Part of a small language model's weights: 8 layers.
MLP neurons of a small language model. Each row is named by its layer, matrix (up: input weights) and neuron, and shows model dimensions 80-335. Each number is 128 + 32 x the weight over its row's rms, rounded and kept within 0 to 255. Numbers have three digits each.
After each neuron's rows, "fires on" lists the tokens most often at its 100 highest values on Wikipedia text that the model never trained on; "fires in" lists the words (lower case) most often at its 100 highest values on Wikipedia text that the model never trained on.

L2.up836:168080100119055103065142142135165159181121090124109107105090095151149072154146127101079117138085125139075105162159121136096124078142101042180087085072088109085120158088142150098195143132120129113108149114101120144159119159140189102092137155093160128141108157127102145132131189182081100101169119114131184139124148141134139116133173143131047124157130112104110091047148152193132123158102177109090124113130199127110135136107140132164104119083130125118153126111124204167122099087108137114127167125116158107139079136141093101116163148109136170158162166136140147083131157088132070092156113150165152147105118116096107162071109194190111068114137158045156172120117197074059107118162113099109171143092097129113189095077109082145125077185141121171107092115158139126136127112176076
fires on: " not", "ess", " part", " import", " would", " most"
fires in: "not", "less", "lessons", "would", "most", "part"

L2.up1291:085083131143100095134122156179151154121109125116141117122137106119121163161133205171165120057204116111142115130106097069120097079090102111168131068141113130099130151077131183132104151173131137134115114151128121159151164105100126101165163083095185051112165118134157116161106108146134106145090127078153108135113131116167116109142152118124116105154085182137150123113092099081119127132093153112137158118103193129141131164148097131104109126115104105120169144143085076108151116119158126084074149132119122100098080192129096131146124055124066083183146087092167063135153154079158138104188101199100125129203082160126166091102208122135135114140101147154123139160208153166151117114217177113155144131155101142134141143098150115137164135149112141134120151113194179082111117166125115
fires on: " it", " school", "ape"
fires in: "it", "school", "schools"

L2.up1338:102116073116100088117150179104099135130142153089122109107112037120092150123142105179161120115102138107104069151127112115165167134102105100248142095121148120104121212119133067088169116127137114133162120162169182114122139117196042127138132111095132101133136120089164121086066093073134159131112162171158131080185109152071106129161130107136191097138107122069127055101134177099155138117072138074085096120144140176120091096126127143078128146121178120175145084108164071093137045141078137071169137118121118077138131222132079089135106126071102093090112158116130104153122163121163154133133085075106177132174133117135145125088109127127054114145147156121124124174128099138071138141126158121168059129177095088179136109166161134086092170128085106106111112128126133093130131153111130
fires on: " This", " people", " However", " family", "as"
fires in: "this", "people", "however", "family"

L2.up1352:140070131140135138158083172099133169116085168119113183098087087135125139118062103068132127133133162121153125092116076165103066127156136107168119103144101163126097112081148143118088150133100142139162061148104110137144084109155056129120106156131131132140171120063128081116080129162090137152139184170157158118073170134119159166170134149085144151086098167163135108123126100163144121120117118096102059153110160095137130138116129116154139152153200248173190146124058053107063093165169115145159153107136126110146106128123125132104121132144094117100135131100101126122118066113127126127154150107132135148142140135123089119117147150160180124096128131105085206153142156080151128157139159106146046083118089170151198152144141117144072159167157109136105183142147075077133088163155146
fires on: " also", "io", " College", " sec", " University"
fires in: "also", "college", "university"

L2.up562:090056096156080129143145110129086147135073150191174081153098162137096142138115136127133174072145059072137149062133112117067162116124105114162088167089154143168132152132139132103169107117139111095142161139103142159154089100125127143178116137080150121101124104118076166133110140146124130156152164128093106125216188143142139106154103104160193183086108127137101139168084112175145126170145171099182157132138136147134080091089150087106086188115095117142116175160184086165153168107167162125142165066130133088161153136136176126150049063117149082079084185167160164102153126079115147109110139092144122100117174139113076109151108137112099150169180205119208114136134171118136100106135153127067148147180129137093139092110076115167091125121124097114125150067127128159160117104103088
fires on: " about", " early", "ap", "areer", " professional", "ept"
fires in: "about", "early", "career", "professional", "supporters"

L2.up579:106136112118046226104132120131116133103188112147104121146125123158116114117181090169137135129103110130132100147118144120079171142138096139167155097147134116146141172129118119128119116100175126169137141120109172138159198122188116125105126150125131109084166141137101122149120139122012154139195124139137135112163140185166127142103147096139173113116148187130116087164128129079185100186109092120120079072099158129170136174126137134139136139156158104124099093164108103136139148163089110166122149118121130138179135107093124142127106122141168151163175120071135148112181167033156094113152095080097102117121117135140082102081116122119055098198081120162096135085072111117106122190066124137066120164111170078166125140081176155128144135107102150131052166119137094087162084079100099
fires on: " In", " in", "ut"
fires in: "in", "institute", "infantry", "initiative", "inc"

L2.up76:151139174189181092058092125175121145192115123129123108107125135080131107135125147119181135116118064164174183048144117115145169129166125146143093168128119109145077138099198107113156121144137116093122082088154129116114099142114159081105118158125121108187026132147106171180103187091137128104064158151168167153140129220077126148118137121160196143134165165150114082107109130097087115120125198115152199160141128156107149109088146122086145118142099085169116131152135100113154126097115114124113126180192106182185078131134139204149165179166156198089220154071187150102197074105099061145140134176155126101132155126138097142151120140112081097084113156135118151142101130152101149145086099169130075143145154095108090097078115142137125169068112136115109140103141186116130088124138127
fires on: " more", "ed", "ess", " most", "es", "ered"
fires in: "more", "most", "less", "noted", "lessons", "considered"

L2.up868:090164096085139168127126141104111180182149160094128179072107063152126114058123128116127141133092147102107097090114152125110131081096171182159129145107151153139138140100131138141113115132200117115134172158106135128107165114139122082115144154135201154108182141112107079076089138176120121142091108089180123142122129118129152043132164137140136177099130105111113112114116094070093098145099108125109126107160160157156111142142114173147221128074109110100082094182109137135119112152163114108166124167167097124141170173162128157143143115157108072105146128178067111194147090138110104170128109175127168140170106169112104099111107103182145158137118127051123134089140101086142148148123163143170116132149099176175126174116138087142134183152128116127134153155160216118110109130130143
fires on: " It", "ary", "ia", " add", " it", " open"
fires in: "it", "library", "institution", "opened", "media", "event"

L2.up934:024159079191145155103208063162077160113056131143096151064089128097113135122125152108117106139172160143195116125180123127197121120093137062146163069115131094137158140164122126102114140047156139144131103112109112136120180114180124103182118150110138104090118096121072185104168157148124105172079126182168138162159137101154094101147090160146160162140159113189093124135155095115125125113120112055124125126099102092155125143087125147149163073157109049138071110120076155061144128104147153138138139059134163081161135129145161153165101112120118118122176112197127114140149109164144101089096156150124164159133173170101096106187119072124109134141167169154146131135117134149041167061112159088157138126128074132171062104139107139143162122149166092108183119058120123123161101129082124
fires on: " University", "ham", " first", "ish"
fires in: "university", "first", "parish", "mihambo"

L2.up1522:130141081138170135062111210157146129111123148143093141153116103118064130154159140127121094092174155122132091096150129154151094154166180110132143204106115107124106111098154142138132116113149038198131139131146107132145099201193136115100128108170130135119124136112115155144107144133084141157125108155092178133116121180108133123161192105084171081136156135140121142107149107112131090102115135090131182100150116144080133088130124164129180079073162113114122164141047199153091094083197097104151170154150067118152143114124065170151137100106046145106148000149148117125123096110116078124092060086175102144167179122104146111118136111107121162154110097141140113108144161118087155127194109125120087187165153108181118059119117106131101119122144123073105074167063119105124076142128146
fires on: " his", " or", " her", " and", " had", " has"
fires in: "his", "her", "and", "or", "had"

L2.up1517:170093097135110157128125126115108168137124103104101192148109164130071187113123087164156156109146103126132069131149100121137171153120197107077168131123129117157157126074139123145127153105107097122136147073158137131113229135108146122127117086151143182172130120132104134088152087158120119190147184133099130055120140124165118157134162097105207121094141083178128101096179151113157049127107125148146182109115104137110102106132100123121145117159113076148116146148175207210108127118211144117108173107124148169148116148156111181120176108092119181125117122109126144130163166105154098118109121081125068169139118186148063117150127148116163129090123089187162113109088137081141107124035124135163120149107138137097173123100098136079116120082090156104111123072093063060115073116123101
fires on: " in", " at", " to", " from"
fires in: "in", "at", "to", "from"

L2.up1072:143157077095053156098178103128127175139054115104115157127102161084163103121137097175080132175153114110169148165091123141106114185100104163054163143099075189088170113170160133107157119174085140184148105127082148106124214127136104150109091120118122133127155131182136147096171176125115169128095168166136169131125115115087088084133166148082058064116091180183117166189131143163133094140167190107147091025097139129128137145080084161152170080141167113115081081126163155160120154104121170163135164141146105098107136154115115109191190107179149188167143115099093170156119158147136135136162129155147078089075103170082099167136132131118160116150111144154124106092060115159163087047068174121076080126126085091131172163178130107122145105098081115105121118178116130119086158197116085
fires on: " were", " It", " are", "ond", "and"
fires in: "were", "it", "are", "include"

L2.up1486:113126132158151143067073188117170176166194152112066130085133108118070174165220116107158126108175120135142134126143153147166099092121148128103107232099141122129109156120156120156172099082151132164195127141105082127135136166152125112167155103084123159090102114088069155096123139170086078199057139147073134083166094073095130146164185107093167153123140148073119134118119188148113093122104110076123159141119154113139036148113154150116167092126092055124100157123099122070102049041171143102148139133184160175155106138148126156155135154110131121147173148155111135128191124160102111101132108119217119129063152158092142172136106089170127108082129089104099109068153129139098096131113086155104124136138120110152132106152159068116083116066146126122111110129101117166131149173120118
fires on: " on", "ual", " inter", " full"
fires in: "on", "full"

L2.up500:173159110095117115064163138112128136173125108116080147112110100107154126125123139150079107096190159090135157101091112092162100167140181133115179184100100155104112136173098160086128117104110054157158111162150114118091169150209069114068145174105150100148155163140133110131160128110084173136175152155100158154150115155103127115140113150082136085132136128154038147181098086087158138112127128147128153179110138157114098125144159184132073102140185085127135140148124149174099138166117065122148099122110103117149172135132099168135078086143128128125077070141174129132046150042153133168151101121126097167133134125136133152018137150149120129149141109160138099158115156143133174121130149102119101169144124150202100146126123170121112093115135192095069077137137137085127049133150174
fires on: " He", " has", " had", "ich", "He", "he"
fires in: "he", "has", "had", "heat"

L2.up86:140119102111166195076109136126142116133134181141068114183095158108138081150136145120168119130154123152110166136118102111162173111175122181175153101131128087093097118157160168148168129127132033159136166116121132126151143139129112128096164111155113147137139114157149107098134125120043130142142151099125113118096100192156179144121162153124173078067175119147105112151127109128110120075078120133157092107130159079160124078104147140087127121090157136173161088127101153170092119128115051111115179165115106075153136089130127200140156064137121094089149097077105169169131116053196118142131083059160147203184130113162153202113124173118135129180077181160127111117103175121134139140097039111155093139135110109173129124165104138090104104118075119048098114115141086136134176110129100
fires on: " at", " is", " from", "ated", " received"
fires in: "at", "is", "from", "graduated", "received"

L2.up1453:145128142209119076051158112135107107194126080106056124098134088111125146125187141135145096114135090160118123128097097113156168143143157086113105143136097133134105087093163160103104144107090110215091092072149150112119092108179103118117151100151106094107091173113158140132099177151138133162135144231128147132166142141127073145134130109082198133096176073120116129169104165148136157128135118161151167166120126146219039120129150160099066150129131161113198139159126129135150159105163102116129110116121134118181096118159130116160202099093202133088151100109170163093148134107153067127109199181149130169120153156154128121123152116097129116094143127151131116120085132155157144196086185125152133117106130088170130096122142089148108152093090112094091052077173100172125103097102130
fires on: " that", " to", " which"
fires in: "that", "to", "which"

L2.up594:142117094149100168099147106151097177149116163101097166133121078193069158143153089106165141163111137127149133148128149141118120167184165110167159123104116150102135175148118087167137111094135125085154101095124158128183092135103169092135118095194213152152110216110081102150089138139086125224163108140098127115124143108165114116159149118175126125104143122158136154142131146159218127171128166153136104114135089130117172114123110128148167120102119112187162104171104168122000089079089082113096132139135163088125117090126119160139111136131180138135125098079062110140157142091156095122090151101127102157122113112106072155110169159166117156160152182135127106135117099106054083105137065140116065151184133069173154073117135140137142118086138105088117150136147111127117113089124142
fires on: " with", " are", " has", " include", " between", " were"
fires in: "with", "has", "include", "between", "are", "were"

L2.up1030:108096105129099036126126142142114154177123147113164145091198128123133153099147102098151121125138156066111086122088079137148118179167093093116137131130175126098177116109093229136157124114158162147151105118098130152163150110159166138152119134139127138106147116133118096078110165088134138183128153168152170155104131121176159068143135097136163091093159066125128110092192102128148074121094110095124132139108214114136096154073135096114142101159121118162113150184149133132131108098089060119148117132148076164146168056123132166136070121089153094109174090151119142255086131133091171086127172130148164138077161148128115205131125118116120123069117179094135151155118159123147128108116146090101124180168079140177091081198079136149160179130193066151129132087178142094126106172063138
fires on: " on", "age", "ior", " into", "ograph", " by"
fires in: "on", "junior", "stage", "into", "village", "by"

L2.up441:142052131115104157129136118121126192080117130124068137174044127149113103156133101132118142148119112106167174158163112117109158202142159076145101159129118078137133124143123106152216104086127094077156096116128116129155122114132120145179192133058175177176186171152146151124129098129079179110149140121164136092169180113097146116154141114167120117083126116098168132047150149082130089121103128131193109087104167136119100107096154134173157109134133128081151125080154130189118153137153108101128176090105132110133120139128103194150145083111170158087144035071110190125196129102140091135089204126182096143153073136083083109054134130141096125109101131088110140165045103097084181202173139135111139144144122104155137140100124148104167045150128098140096134134100130124141126179148113
fires on: " after", " off", "On", "f", " since", " After"
fires in: "after", "on", "since", "off", "died"

L2.up1487:153098118131126129136166085126075121192139092093131162110104111154068131199115148120156103123168112158114093130101073111149131133140104132086134101100077144175146118136176149097171142119150064170168120092121109134150101155128066143136150166205162139118093139136102139098130172178085109137130177160122144088151142166087139150132139146089151167155155088167081065153150169105164105126113157148124155092131186116159142063157155150148139062115179103136115049166155158143104095093102088109113149087112071127152101105132021149150174149134100130111137157137093177138136160128135078105155110120170120143119154131108099104047093119162088118120143131156206085140087173098081113148101130147215108135097194142192151102084132077088094075119101132116108077141134116108115119093141133
fires on: " and", " by", " with", " as", " on"
fires in: "and", "by", "with", "as", "on"

L2.up916:133103134103161144142133170086190226125115126107161103145108114109103078101130164137103116144112114076051070150090102135199110178112133141159113126107131198170165099140175074199166077091139080115137133139144126125156078135174093111076106133201090173194084149157126090125115139080116106099144124160137134142059122158121151128165079134096104151127094186106076129103176138146125099094136163099075146195160160105064089131100209114138155146104157165178160096064121112113058103125088081135111080143113100103114123138104151135083111098089183113099091140108153062072103075099095158169111134033121116109155129117105098124164155121147118125148092139131165157062139134095082174120085141158116096147131177156123140160113123147136104134077184124148108129188098060096129167130167158
fires on: " or", "ne", " he"
fires in: "or", "he"

L2.up1514:130116118153187189092127107131155111125112132119060181106110139118123114136155084171163116113173155147126132115158123148122100153160144148147142115075105114132107177088122085092098157100201115220101152115155146111157123121178120086100151115149154114136114196145122131085108124132090139172126140135096123145147166078155129134134147148119152093110163089163116198113138139134160156143086121202096131097140145144189146130131130126067154105094177151157084107139135153136104140136170036129096119137111091132181075165128125161119134107109135141146136127105133148105156174121117060129109110112156107157104081137139138148059153126129123105157161151168110129127103129104139097116116135147093160181167151148158155117132084095123130108075150116062092044178121038163158070112134159
fires on: " and", " on", " an", " or", " to"
fires in: "and", "on", "an", "to", "or"